Weights of a small transformer language model.
Architecture: rotary positions, capped logits.
MLP neurons of a small language model. Each row is named by its layer, matrix (gate and up: input weights; down: output weights) and neuron, and shows model dimensions 0-159. Each number is 500 + 25 x the weight over its row's rms, rounded and kept within 0 to 999. Numbers have three digits each. A neuron's up and down rows have the sign that makes its largest values positive.
Before each neuron's rows, "fires on" lists the tokens most often at its 100 highest values on Wikipedia text that the model never trained on.

fires on: "ent", "it", "ition", "con", "position", "–"
L2.gate371:510500484475455490502506503480479520494547487480541539497480517530401546504545477473510533499521496486510488524499529502518509493485494487489474531505494446492518504493498499531477530480514530502507518501510516498490488498511488463505503506501524479530488481501496529496517491484532469476508504486461510491548467534511520543473459510493516513488492499499547487507529513541534522468450519530426490493480495516475532512529496498497514513473543574496459470479472514466500463530514459
L2.up371:486509509454526512478550480500475502520545496569512514528508477467477478512474474434521514465509529471493480485499536510524542491517462466444477524474493468479531498482524481490520519491491470481435484508508501529520518464515523474516486498455527536497547522493486474537512532485527538527509493499491483497501523505520535515540486460483503492466526469479522528528491495485504539526484485510440486544480491534493497540499472494497497522476526517485533475514496507472523489489507513
L2.down371:517476492542504495541462496515521482478469497452478476493505518486547527490515549535487498515497465524477510497511490514473485505485484524577522452508537571541452507500496528523505485510496491490509517498502495512457509511461496537488516506518446479473495507519502530470486487511485462473474517485522512524491479476494509481492521515505496523504491539518478488466477507490484441488520499472593501485502501498504473491494508505489503434527490456497466530496521504545483505515466530

fires on: "on", "es", "g", "s", "re", "ong"
L5.gate267:447474509514561498519428494466497522497493534477485464483543508494537475543522533525495513473479523487508513514503548492527510477492480497511531502512527505504514530521515486445511484506509491560499477519546529483480531507495522538510531514516502488513490517515496465502524461509523493484505534506460465492522527482478476528495524518494548476521517463509520521544541518481454490533466506537505495508507505482497527529475475481460494514449553488534482478501537490521474505527500523
L5.up267:484496497479505519487488492492497514491472457486482465439520500483504489464483514520513524491486562491468537503451518532545539514497470531507512504540512518538487544515471492473488480528540485540507510516466478542428494535517521504494515507516475462487478530524475478485561506507516487520520499497502499545520539451469534505482487503492504525526518500526504477466513513485480529508535480479543447534541467513470521517477505488484499516470507505479533492476477500540510521534485509
L5.down267:490513496487476504515473554487535503483439509534520508510505499550487523492455499517478486526494477504535487485542479480473504464514517495463522507433510506494511471471555525509511481522508526436464505464512488463534477482506481477466503499515533487407493506459495495519503543474470525478503494549514483458489486492499469451514491446517454502504521500491514479486501504498513455482495506487494533488480521481491480500554517523543535503515483505498494504508489496479484480507513500

fires on: "ong", "on", "app", "self", "ple", "ide"
L2.gate114:512492490509508510469486501490498521508488520482488529510520504475502457523537446488472509524447487467487498502481538487490467463479522518505486458514471537537481550506477461487528503478471460521505468536478521504466544549521479479496498506518483478518500513526514526507493450471517510488507566488515452546480491451472457515481511491534528560485514513472482482457503501481486506490473473453479460508529481480501534454490450505489489493485492506498488512528529532502522484528514502
L2.up114:499524512520536528458499466472477490513509470451484543514547462448468498484543502498450526475429545456483499496519501501524476443504500498509492490510501524508489501481474470524502501523540475571525489485555498506497550498524451488501491524463517516497470479528472516505494506498524501499505518512521498506479494500461498479455514473513509543508534476485508458477492489552482507485475500480496499505539500468498497492480472529497494550492494476531511516514556487496508473510493527
L2.down114:482477465471488500557508530503496469489517492535519501465486502538496511506513494493522475466520531519494499508494477520518527540495448474472563549497514484477529507499582558512520481511480535496523519496471494479538470480498533498504541487514518482494545495498458497495491523515485494508514466494477492464550511465512496505543476520479481493516448481497514512489494533510499527518519522510488488484446529493487472537502526511545531451479488529518497480468469490486502493482483439

fires on: "e", " sp", " Grand", " pro", "amp", "le"
L5.gate181:516492482532508483520505440480492505484453459527474494505480533473499566510560484510519499551528485501512530476476473502506506499492491548461490537519533524502474489507526505472496486477529496532487506514470482508501488455511519474461491563487527501527479495541508496486478506487488454496453483489466495511531464525511478552507523512499540504531472546509493527504510491511465514457450546534498481477534494496512513497536445498501487498509498504532547485511476510502534495507526480
L5.up181:513481482492492509475517510498488458491507472575512506472487544455501494471505506493528513473481478511526487459520493490507476496467513508531463463520469509498536523503515522510495498526484518516544495492461454537488519530486527481493473503516503443488444466451544519542452517490481495460466490492494454502485485509495498502537494524475515474524519505465514500520551470502500487486506488535504481477525517476463482528479468438490511496484494500488522473532545510480560525490469509
L5.down181:501513483494494496492558504515477513518511511498535459530486462513501514518468524458474509530496467481482469528482480522507522526481485520475533521499492510496473507491472503532513530516512443558497486457505529492477557488498449529528500484511491520468524506483443485478520476483528497510539457524526532457478531484461517499469469502494509496473554537502495492470462501468534477524483436502498504507516515522514455484529531493512519504508495494437467487486511538500475488494474479

fires on: " (", "(", " (19", "_{", " (18", " (1"
L2.gate274:501475464515464525506523489449530527471521492427492515430542461480472492496459492525517511501468546492491461490543523509505499466511508511517514506529528508471516476510518496508512472488561498490533476507487518488507471488515534507543500459510493546478487482520486476496519510500448494541479520478515457473480510517509503477514495476517499500479514509450458476497510498532510531503442481479479514477522476501467522540527456482535490478489496492468451480502531529487515497480494515
L2.up274:491461542516496475530468496526481541478483534523527514466512530492482504518501479438495495488542492466498530472522541496476515511454468470530488514525460475482492537506479500537513495506547493507488467525500493488444513534448517548481484492506484493505552502518511471499546507435522542532467502490518472478490527490537505507519522500518516464470519481502533492484484483481497481499470487492510547496492499509503551482529567531548473506484511495514482479500520500527532481491497502
L2.down274:499535492495492541497505520510529484526513476465455515529475502504470481480457507538508534502498474544505481472495457509520525459506499543498537518479546534581501466527456485474482473497485526514474498457494502505523484476533497481497518480505524514496469493504504507518502474542478505491511539522459521528489474515506490465479488506514486511461490518500468529504506472524494515492504502478462478515489523431489456568470461496472541538512491516475521536504478491468491547498490496

fires on: "or", "tor", "gen", "lic"
L2.gate292:507501520463482459499465506495508513524500505481509502486507526491518481545479483527456486518467562509523511496500504514469475450502476510488505499534476539488457522491509522499508494533482462476530515439471451499445514516503456500510478550484513470532499497512476519469505514552493503479509453528525487516547531541479475531507516466524508503485524470528536463451457474495506458480479528494522474522527483467478505484456491491458479496466455520486493511502505503538503498508498507
L2.up292:505520507436496473511463485460549506506516496486495485474481507502485528524493510518455463554492519538510470510511498551484502484499481497506483477507523492459491477512518517504502465556518489476494524486513475503442519509532494515535491503487469477546523487514500507489501522530449487486481509515563490486542492530491512495531523501541489504478477450501533470478451518474510476516476517520502512515552459438476508526484505473472459462526547511492493494480490542498506500518484468
L2.down292:490497524564498506467536504520499473518486504489483505539496473529490432459511494475509545465504479450484485487508530503525509517518549497492516475501507485537498475490489486496484515487471535524467479522520526515531488503480513510501483480507490542464447507491520502516486465459486500494493517468479522485448507496489492476469492528468476444513495555476477534543544533553472534510498509480505527504476517574506510489529506490540511522549486508518509503506497496462495534510504466

fires on: "ated", "at", "ev"
L2.gate48:523454485504522522473498509437512502496480539486479452483511524477447559475482543522522505500482507469479468472556471477501479494510476545472494502493517481492517535494500487509492497492486496463505454483492513487536496497494451496502475444539466508500488491472445500510528504475488514509495517545532506463485506484560488483549467507506528463449484510501488465520468480508513532477478487494512500505447523512540497487469481517486473481509526486466450516511512506503516528529509486
L2.up48:523427477461541503448503504430531517483495541488505449496488512472451530477473549506516494509480493467464463476561450484490499514511494531483480505466527487479497513479484466504516476486497506473502468504514520517517498498447501519489456464555444511515506483460479490516505514488485498500490499530528506484445494476532483501534492518525522467448502506498474487504486493506502557478497522490517475492466499519538500494481489510503496465513515493500469514501488502504510538513537483
L2.down48:507490527495489477539478501531509493523475457539497563479514514537518486531528501510495504523520499518464493521483513498489507500515520448487471482503501496530496464513518474508495494506528466518513519516494502471487522515490559515486508548477529517500526511489527491503467461505524502498529476442483508534525450524425483506443508495489501530561476495471518531498525507507500497542488495516482499479535466480438518525561479513500537499490468528552538491496498463515485474486503503

fires on: " (", "("
L4.gate12:446580501508483522515487510479456497456521483470437511513473493471519518539508461504489506585483524489474525518521471517507517489478509477528499484497518505512494495492488534533547513476530533512476484499471516524509486528491547514524481510512474492523521463499518512496502475496472488531498503492533493506470529481514535526438530508553491504537518505500550478547504499508492545465537480469507514492515534492477492520523520474482506508512517531480512504541506479522472457490499493
L4.up12:514468503490514546530519507532490525532528494511512503511499534522441500521532478467519489479530449507527504475495529501495501487516544517579545489542512467467528524504534527539516495463514498524504503528501528491483488508478520503481467494527497490479467527462495520480539472488515503515520522545472459472508492519546491471462515478521503469472478479519478511481505505503548477472434491525467481506484520489486498524509464513515522537511517468487502473475537508535522445503483501
L4.down12:464562515497499543476520508461493501495494520467427533509493473480540478497479498477457477562474495529476538536529488511510506524495529502503500486525508470530509472505465502505515546524491523478472490474463528523499473540506535546486499478512469504511522471519489484524498477510466486522493532501526481517481523465474510483503482525503466481532481490529540484520532499466496497466543478497500498507494544470479499527510512471447537517458513521482518477506512507467454445491515493

fires on: " su", " Su", " In", " this"
L5.gate261:535485518465519483508492474492532535470422527516472498473511496464460481517516489472460473501502481512511510492536520486492524498505502546525480544542494480522513509503462497510473471515532536475504458497482525505491485513523512508533526468524504491477491474518487458493513507460514483511506529495484537512456513473523509504514482440501536463486500539496480539516518497476506515473504537544489498513561489478557517518523504504481477577490485529502541508529497473486524479524479477
L5.up261:485492508518485487551462544530499519504531477503477492521486535466524513482511495517506510508518472518515498488497534471498469507507480515515528503505529514485480449496501459497539521493552489511521500465453461481524488510493513518505499497518464497496508510569485496495489472505487482490527517555517536477478475507545466521506515502481517520474525498528465534490510509528472514462473567491490494523521464518506532472502500496582439478476514481538472471460502516471526498550527480
L5.down261:530489532510488491470512459516475514490492517513525454466464483506472472491515504469528537488495462477456532513511498500521503484510504505475494493491458540481524493497487477508480480499514490532508465522515544502470489447499515516510539496448541509497539486465480500528527544490570456467518472496473475533496500505438497484499516523496488465486479484513510471487477477494524564458488498540516481511489537506487444515543489502501547499500511493483530525551532507510508465499520520

fires on: " S", " F", " G", " P", " O", " C"
L4.gate170:492462550541538464447481478469461493469517469507510499476425490546497527501516503505487485477510517545538489489527446517479529502485558496503533514539519475510539491486531496507494535490487456527541481519519492474465576524504441499493507501509504481528461494498508470457488487488482515517483482537521486443519494513495520476475493501511521490528486508510490485479479506534496478497515482496537528518525506505499482508520500499473534518489478512499481542502502502517462474507453507
L4.up170:535511571465461489544488518534505531470514471498495496502532513508457523521494512473538534514485474471504525498488506489467522540521502513477479518507530480491519512556496456537514531515495523492504482436485526475512503489493507494540513487495535493451498476495491449473521495487500556460481520525453513495481507472508489559483456498496536545485474511505514516508500479536514552495495510525510543517485506520483509501471494494482531492527517505506463512450495488511520489452542507
L4.down170:517442464565574519443519479505481555512511486486508538503497518514519492477530507487483487486519497528498511453518499509522518477482502493550516471499463493542519471459482521488509489527482447487536479498471495488498532540529466565467527513496502514557478490502455509464480512509472521532512495534483495491494507552493506521479508503491499488526500545500484499486492470522494481495520512507484515470509455530482496492523537479492485499479513470489488517498506496499500559541460490

fires on: " |"
L4.gate114:512506492507477531524514477449467478506467558541469518489502521530544481509503517533486486518473489528563536483520544518467503524491521511475490472514504549487532522537472537464461548540507460510492453513478490462480512499512469499518467498472492456475467461467517497530507492499518492502499490503497524494519500499473504427512555515517545485527514482475505487497530497509492500475521506482507512479547496505469440523461488490510522495501481512486508533491481545496478506495491487
L4.up114:518513507513462497467526471463473499486449538548490481505512474508506469497524514510504479491512474506560534493481494496480519542515481538477520474503505532498556518503489553496504552516501471491483473506504509465483481516497472500541507465478482475493486456515537502540509505523537494525496522501521522469546457496506524438477563497509525492545502490485531496502513506496537480476479508474499503500522499528478447504471492493523510503507422506504513495478490549461474479487470480
L4.down114:508490520495498479474539508505539554522540470469511495483528512486491518477518486484501507473487518470486443533491468467530517511496519534477497533501512459499493501468422470528525516490502543471508518481514550517486483495498484485510497461479532487524524478562495483537513479524501466484477512499516480489497499520492492524470491518517486473472509538496500515445496500481515500520484477492535529553444527525528463464520496501505471489469442483498485478528519541516463466460485485

fires on: " B", " G", " C", " Al", " P", "b"
L4.gate187:525470501561482478510500476519506493532547512465527458535521453513504502496537497494507508519481457491487481468527516562479469480493514475494485477490488548439501490492487456472496477477455500510517483492480502449486484516444483531538519498506497477469497537512498473506525485481479478490519492512482477484511487490485525531552481442511493518507475530504475548488482505519497513476497534496534473517562493523496530473488502520497494480525455541465491488547486493514507480497472464
L4.up187:516519507510482531495503528498492516511515522489507505501510518462553436495490537488480464540491497525534475485504508498518506464492510508493508533483506500525499528503462516453498487508541512506477532472500476458476487515499473470502544503478489487502524485500471516506499537518542458485508475523478529468484555510456531495510529482422495495469476518436493500499502529521505473506542478488532500528471515531476519488500492461532526487536415479518544490480486513494477496508548503
L4.down187:499475499459517474506471491517487489490490466486506506489511502509443542439492453504516505476496481499506524519465560472463490504526510520491468500505506519533512484462488527573556510467518461518537459518461519514535507507503502484520502502512536518501524540492533493514478487498485552501495528488499456509484477534532475515512439525505502527477505499516498504496528508465505531492445507508509522471478465475527515497499497526485506491487541485465451515521510473474510487507436475

fires on: "line", " who", " she", " She", "it", "la"
L5.gate119:500510486473523504531483513520475507512522503569504493437484491531497499538512454516490501482481447528544555475470489488497525488547520477499467488492539553503482513444490484501483499502495529478541491494494514493494490516492505500508480506508496536534516512522478479429462479475487519519504534443504542507477470523517524488539474478559529464528473463484472510489504505503497514524482515510498441512485498515499507545528512525501454497478479494497514547502532479500520479483502490
L5.up119:435472475478485509518488483525496571466481542512474514503500502450504465488492501504477507497496488533498507483487475517435472512541499480528530499507485520477530550478485443473509470451454516518562515485511501425505474485493500510521475542476500461482502509517515487512514503513479486433480537530492504529515509529512499509493503451477526509466493516496506507522530507507504515506505509497503483487491530496473497477538523497493515436510486512520500548489450482516502505484472507
L5.down119:550514482487483528484514539482503506519513488518494498484470512577506553512498479512461481525461502422491497486534555501530478512485495516455473487486520502480494500510504496506558521534495471517514467492540509539459468500490508475477484512477476512499505453493506479505467508476522532499502502487530502515508479468476511502457463542532455487490501484537490485506471482469484482484473498505502500505484468526519477500489531525480468572476495460493532503536518525531488476457519516

fires on: "ment", "ident", "ject", " election", "tion"
L2.gate178:497490497471449486472504456510489463519514501541483475494465513523494507524516498530506499513471493483493475450499521504497503505527507507492529522526491511529485503460477502495501491516475476533504518543540489496485523557486523504521499542557496529482537510501564529550496499505479496517489499489477517441474487521471472467512507505513521467503550514464513499489478502484551475479505478472488553491513534484492537507468493464496557512491495503517479459455498489470480513564525553
L2.up178:514488516472450468479515478513533478511532537521494501487461527510500517508502497535513499511506484500471482485542511501509527513500471549499496502532515522518494481452513493482503490526517494532483506525493493473479500528490522500521565532539497544499507513504554523521535507507489488468482492480504530472508503532463451492494494509482508512490538472445492483470467494507509454502492470472454523482516491492503566534498477477523542505522528507509491455448532475468485515566546546
L2.down178:530515536502533504509539514496521529473495473504500519501547450482472496485508497477483534442508501506521533490464488464481521505475524515495535469483490499495512497526503484494515505474478522526488491472468509490529488447506477544450496482482487524505489491490411480513530501514552499526493467473507472511519504454526519524508500506490479522480488459518505502519525482471469514493457527532497453504450480513474488476538531509507449482502476546493495528531532554475512482477462491

fires on: " |", "k", ",", " this", ";", " ("
L4.gate35:448503472505462469454459522515499488499475478484470490525517548507541512505494502508523496523542563483487511501530500483512512446478487501513462485498487513510470518491473532512488454511534489512494525518486477518524451525530502517485530507520509458518461457505477562522507490507496536492505492479520504487486487487483491499491442523521515481537534500509521449517556539512478504465486517511470503498516518527508471462506514491488480528532477481549493507468539540515479552519529483
L4.up35:487541458508554458491495479518459514473486517508483485527472496454484507524493502496513525550555518524549518484531523497505471481483504488481513495515498471502491512515487468506494520491494485493532495494516526507487450474437479546545526457493477477484496509534460522513518443528503470532511469473507470494489499517453508505462503503537538479518536523531485479521518472506490507501488487478500491495570510476515447487459506543489503530533518527469496504499542535479505509507520510
L4.down35:478488501486498553499517522494510496511486470504479529489536484522530493448553495518471470463478508427468496487503478502539505505524526573519516491475522505504473491508516523481537469524560452476502509472480489487518504501558491469483499494499519518517465512467488496516503515467502548482436497519459522491519520485513493466498447500512466474523513503493505496448461516519505489469496497478454505530483504531502523514479512502481482482503513485544504503500444495493454513529472512

fires on: "ers", " people", "ies", "y", " species"
L5.gate9:500501477501531458462488521490456481503496478537517511504486492501481476490536480499497512470482579540476518496491529544507519496473517470530567529525489510489541539463526494481501529497500534485535506490536459507501500485503476505456469544484514500500481510500491467491500478489570476505511498498469482498469516502515463492452494425496484524514477495523513494483499462496505468491530507485496480495500484498495530505537513499541486502549509531442516494508521529478550520496539533
L5.up9:475449466455494490482491518535487528468487525535481535451528447480517463526490482491504489476491511482492522496482489507493537473543495467490540473514423492495538481495483489466524511466481542512490478514534460529500499535471529510511474536522467502499475549481515473524498490465500530482528473529489518513467529496512458482499502440542507540504486497537509524471506481489494504524513491480471467539492522519532487491490491495492503516476502503481485526535469554465484486500482488
L5.down9:470453475524463515517470514533502486518457518490486511445514500508462522494468472481515516498508458523508474485463482461502553465547539478533495496492501482517494479494543487468478495521469510522452492507504517516495510505501532507486524535512502497471550506469456504524466490516503528517528491514495482539517505441502522493496502474511468497499479535485477511513514484451552486478464469480514509424498478527491467508515499481461488484485467469490524516455496502493501540452533486

fires on: "if", " Th", " Division", "at"
L2.gate296:477467515519556490499527518504530501499501545489484487519509454475523502536496475460523441533448517507471544508497471507489458486493566471488491524518512498514473498497523479500457504524490508514508483491479529522520500514555496500508473476486474491521468471484490480463491501515481538549503533498512480504451508453505538516475497535515560484472440490520535506500514515495528480510519506496503478503503516516490490558486453523517495520478498510493516529514534503517467570475512506
L2.up296:456471488536541479502543479512496490483559501468511526461527454470504494514474517518496471508444492489503524505518503512494495489501548493529483517523510498506459500510522484514479504508501492499538452465504514489533515487522495500510542472491470517526491515447462486479504487482460538504478528538494455466468536465493522484503516541518572495482477526509512475503506508493567516523523508511548491531501517514479484534464440524490498483512540520471494517526491486508504522512468532
L2.down296:540547504508479512450489536482488483520482486470501529500515520517486476490522507507485478466534555496476468500524506511457516520515472476495464485459494516521468481452493507504517467495503507484498503532510508494502563478508528495526490500476518489509502489543505500498489539506507505507500471491530533516541499503487500481493502520472483501530532500516460514503524520440433465480466543490439446475475482503506514480501519460494548499470446509512489535543442453491515502481511509

fires on: " |"
L5.gate80:502482510493446441473507490485480531530535511504447519516455479541523533478501438511508467473474506456478520482548519518523542498489552500502499463473526524495490515496466512486506495496489520501508495531520456477516503469551509487506526502511476481498469455505495473505513547492522503495477474494488503491449479513454473499480517500473506452484502520492515488514528479483509528466528517481477478518514546504497470507496534491463480509513491511484491519481515498497505404467493531
L5.up80:556496506477496467495495499481498493478519536528490537481500529458531534513476466500465519469503515510494520489508565501493514513483480524491506518491469507476514505480451482486528499500453493479506490515524502454497498452491493502527500422507487485506508468511461518516515474509502491532480462484506475495519495466473491504488485474526516492494494493484493457547470487517491503471492468492498528455508494461476514528496518514463483531523464507473504507486448579536507486454422471
L5.down80:470510498493523509523468511522523532546516504492492476458491465461511513541477540510513512507476511502480490529476493500521484493450478487462484485494496464526483467492481473541517535469517503525482467510468540496471514548474464520485530507482528546515542512513499435518493465486474530504551507492470503504561508462507539487484496511492499497554508494512497520491487535503448487496492488534541524498503474468489498465479511504518537472494477448486504497544470435504515489518483504

fires on: "v", "ted", "ft", " allow"
L2.gate243:487456452521487497496526520501537488528473529487468462495497480521565464491498525505510504506502483494479468481477471498491507512529510478519505545472520504525509492527518493489525520549558564452519520534483550516483526534513482526506532476485515545538494505504523476501512503477492499511450507452499512509507496472517514464502514488467558495472482497528538491506509498526506530481456484525490502451486482506487534551474504488490550477498507522514520466532480519515491513501510559
L2.up243:543524537452496529490480499499536521501464503507517489480497514499518502511523502520524481444545527520502521522503524526487423490546488545518507461497482481481523505514490536513501500473480512515491503511472486540486516490482515498499519486496488492531498523506516546463519493520505499508526504538477540514523500536481447467461484520522495544495498432489494519486498542472415477530530513481483512506508522484465468488506525480510489528509504473451524514483479499451458493540487508
L2.down243:478456506563515479473520508517488509480551494496465497540511460501516485498503511489491507517448461502482506475480460484511545529499500432495528537496526507534477487532520471461519513518521507509523485491521509459533496488549502507485474542492496489512473487489475470534464485478491492479510485463515486489503508452491525495519519472495502483523470541538501470508496445535564519487460470514520498496469478511530518533485517501497529498481490521530472491491526481547545532484547509

fires on: " count", " village", " vote", "n", "ń"
L5.gate259:487513522457469472498517502493498491458452489511541492513526508492495515480486510464463465474524467518495478512480522494498551524508487509492517492516495505476462525530489486505495484520499478484490501534509506515498462475487524557521499471449503513466474492515560459455544491491523491497502454536500508522477467506530506479472493460572521489506492468501510500487515525490460504509541477555508464536551545500516500504515470519500468496528541516499479494545467516511485520539536536
L5.up259:534527522449523494497476472505486467484483502483505488526512462498508521526545463495452541498544497456490505515469494529490500503516475456518506456535474532478487510469514519510491456484507438509499539493506501509480506492512523544549511453500488476482526502492541466511532509461489525515514503449522528504517498506470523544495510487510485504512537481524505505544500472517496525468507487505517509507566488448507461491502525505514519515525533528475539499521487520435523499499497549
L5.down259:485473507506464487513546549501476469496533557502465517483514496518482501515519495534538472498465502510487491512500489480484522444486485486515497513482483482465524457463519530474477556521480527532513481489481497465479491514520473542440488522532483504483493527496464472511421525480476511521515518502463486465562504497513523500520492476468494491492458495531489462461508501504479488489504466475482564473534509516550483530514507489525509461485489485514513484465500499483502476485494472

fires on: " August", " Paris", " France", " September", " Canada", " British"
L2.gate51:512477507489498472476492509492565498477520514492498558522497516493459495503489504498473519510473486505567500499495519503475479514476474536479461471523540486516511506455513523551442526502481518487494501509502516481495491556509528537548507560518472475460501455503474487486497490496503510513501498505482497450484517524487513541521514549532483489491480492558505541525458446487461509492518475543495526481521476482504503505508547459502532473491512508477503485529526524522506473530490529
L2.up51:486501537442510479482473507468501477497522534522469487539533503493519491517484506495530514479477486462507479513503518488521461490532482504483496528534521515517525501474525491525463512516507472470502475500513506472561454539511505515540565551490492482513564475516476487511516555494502528491469484486497510467481539521522506545486533514553468463534481524488487503505453474504486505487496488480507480451503494485474535495468480483495487483480521436503480524499494513511547474510505540
L2.down51:510476513519509480471507494465501491554506496500506492501488505532534496516516512526494502477513555584475503505475523547524520500553497486499500490526460484518519523500504501470542517434532502530505537527494487503511515456504480526494486455483517513543477539543523489507483530430480487469496454485485502513488478545475498452472523462507495484475533506477524514501516533492488477520505482494502466483507535476511453510457459491516490463503461537531498491516519496491511531503513485

fires on: " M", " Se", " T", " S", " Qu", " F"
L5.gate85:509437551578482515477508516504503499459475505517495455495482515482508552482519498515499471500475490495447475479522523482486525457485483469471538470499501453533507458491497498524490485484506494521498454509532553481486519519493434543500499515506502506530490498501487474477476489513494494486482525556489489472480503512529492507503467484496554508541534559512473504524494502486499523495464519542494513490493483518510471519504470506511519514471522522514440504491466450514489483473527502
L5.up85:515497512530498494517514480494467578482507496496533511455517547532491516495490497475526512496493485518544529502490487535496512460498517501476495460507537439504542456551463443498517490537495496520492520493510499480501528494506433526523513504496505476498494487488528480489497497494492487466560481439477526536500498476513548559499496497541505513535487521512501520478484503474472522479507506509484492518506485501493510538483515499476559479505510506522488522490513436550492542480498477
L5.down85:481484526540537502471513544480478451511479526492519536460479517516513478475502514490499506530485502516441500499496510484525532516496478514501492501492476490496505520513500500506521493458501553478507474492462486482495451514507493593473504490466491555488504502495523495450519465504497478493453545499490511522502494512480505513538471476535447473514578493480486501513506525537507485546486491503518497524461496504474472531510500483504546504487523503477524533548494438492499509517517522

fires on: "==", "(", "^{"
L2.gate139:490510463491483500550477477487511520507546466533475493445485499524523525522466482470500492523476471462486543501522500545467502460458479492548499491520521501526485499485484481512509497498511494473502466510539452506494504481506535526489511481501483488474489489546486492521533472553505578510500530512471517491484475533550538491501478527526542523491519466491497532526466550500497496454511516491510502516517513523498464502493559497516474486495481521515512479504505509483499468440483547
L2.up139:522494488482484473534504502511463500521479540486473493544517532542502514517529534472539471492483506536474472472498502497479518520516475502516457493530503500478462492549487507485480488484502490484482496495476534517503469573524467508513485453484533518505467513501517518449488462530480562488515528519532440456546483523534492483493513468487498487500486484493519516496502524495492479475499478528548471468486486506488444537523445564470492531499511477503476481490519503494493498474518478
L2.down139:500474494495476462505524540493479513507547479495485521501516483492520534545475516505461511506533510489495506478464505566497509469443511506515534523490522450519484476506493493497530502450500534541480483517482468491469481482517519528524543525504507480534492498486500447510523469537493446464515491484515450482510452481516478536457491512492538493503487491463496483522485516486438499481504494502490493500546531510497528520550464535498505533500484503476493485514521524511478511455508438

fires on: "+", " 0", "_", " p", " 1", "-"
L5.gate348:490464508511458411535526542520562460535498503517515473531503538530494526529510491430494456499532509492466519492485496487479489511499545505522504478508519484503449486511471464499502506500508513515496513497510516472486489520492508451509532488530496470514545475518516507485479495481498519481493502498461478533515537522531507513508532443474518517466471466537522527467510510529481486495503499516482481501526463488476513491542487526530491505518514487493463520508472531490497571469517513
L5.up348:494518512504498516460486517516508509517559509470517500476516496507506501494515512458507507533497495459510479487499556499490485485496509501545518555498522507501540456534491528513474484502520552481491512533482517493502488460496507527501513507514461547478510509474474438554547489500515498479489539500490499453518533511486472481449486485481524543484501517476508513508506473495517546480481497495512530510445461515506499501526493450510524521532459519472521522560518513467510437473528524
L5.down348:494460517513501539521494470484459511469483502473475499500469493493505465478512512531508491468537489519490514497495449530517564529486437488513453484469471515505519516464527502509512518487461468485475461502529470523485515504510501527513460517467507459505466505508503526497472503513515503539515465510517501500494465515488514491498485524501440451539544507525486472522493529474503498509498499490501462500499533535483434477490483527524499476469523498534484498446458508563506520552514504

fires on: "ex", "am", "if"
L2.gate83:476553478486485490519459464470514528523492484459478529552538492503497483534493462462480510529506442489463528512494493512535529455498510488484545502497510594512532485535502505486515506490488492497520526471470502532531492543527493471496501526498475478465488518483485493512468517531439519464498490470489487514509500486480511546486534522514513472511461493511458492495507489493494496509499526540531504495452468529535517490487501505493464463495523539499539475488516510523514544521505503
L2.up83:473472467529467504522499491500529512522521448452496506536538508510522511553450494439496499488478470495470507505511495511526504472508538490509522507497472587516541466535518506518499527506453506512552520476468534536516466552513503477479521492478515464524519523489490509516492525519459524451493500474500475466510490484472488527473534506490512514511490474534504489511506494518509464511502508524490481499490454534548515532490486514487494469468522525533502491462485490510468541529513502
L2.down83:469489510496528500495523535545467469524475531506506466487484501489538527503541523521507474484512515491539472492507540471502481485463484475495491486481486393446505501474491482502521539477527543519486511505473512504509506493455522518520484489507530510538496520530469472464488490493534498508487481535518556530503474492511485480489501451531490486482554523509499473516522501499498500488515494468468480484531532513473461497530497449496503530491468495526493504497486528449486488434486486

fires on: " di", " (", "\n", " Le", "ly"
L5.gate413:486463469476470514502508463517504501495534537450489492501451469503486498550484477496490559529461467482512522496520491482491495475501473511487536487504474515535496498514513534533494473498497470473508498492484504519481488511540459474505524490533506537526518523533500516517538520503478507544501540506566481525484482484460476468470508525509531532530498484520484534483527519493498498511485523554502513476531507505493490509501489549498495478495461518480526581514559565525504495481493483
L5.up413:490498486495511486483517482494508531504494466505489487474522508517510478517522492481519506440520536483528504471524503501452499466499519500515530510471478499489509551478518510525547514503491542505490445517512421457471513490527573474474506519511541482485509548474500510477522520452506491501511469515472493484510452563493490483515497478523474469462498476492528543514509453521531512483502518514492484496491480465500462500538483546468541472532555472510498474497494529489516502502505482
L5.down413:489492508495479548451479523521503511519475513442489494493493522454501521506493553485536499502499507543469459501472518476532496459500537535496455528501500475489545482557528505515500440499521493462469497514471537479517478477503483513521492505499486498479494510509476527500483497534490520537503527515496536529468497511488496540505477559527517466502506467548488512510503522478474471511553479517505487502514491559483514529490469451527493543477521489488520513508513469526545451514494521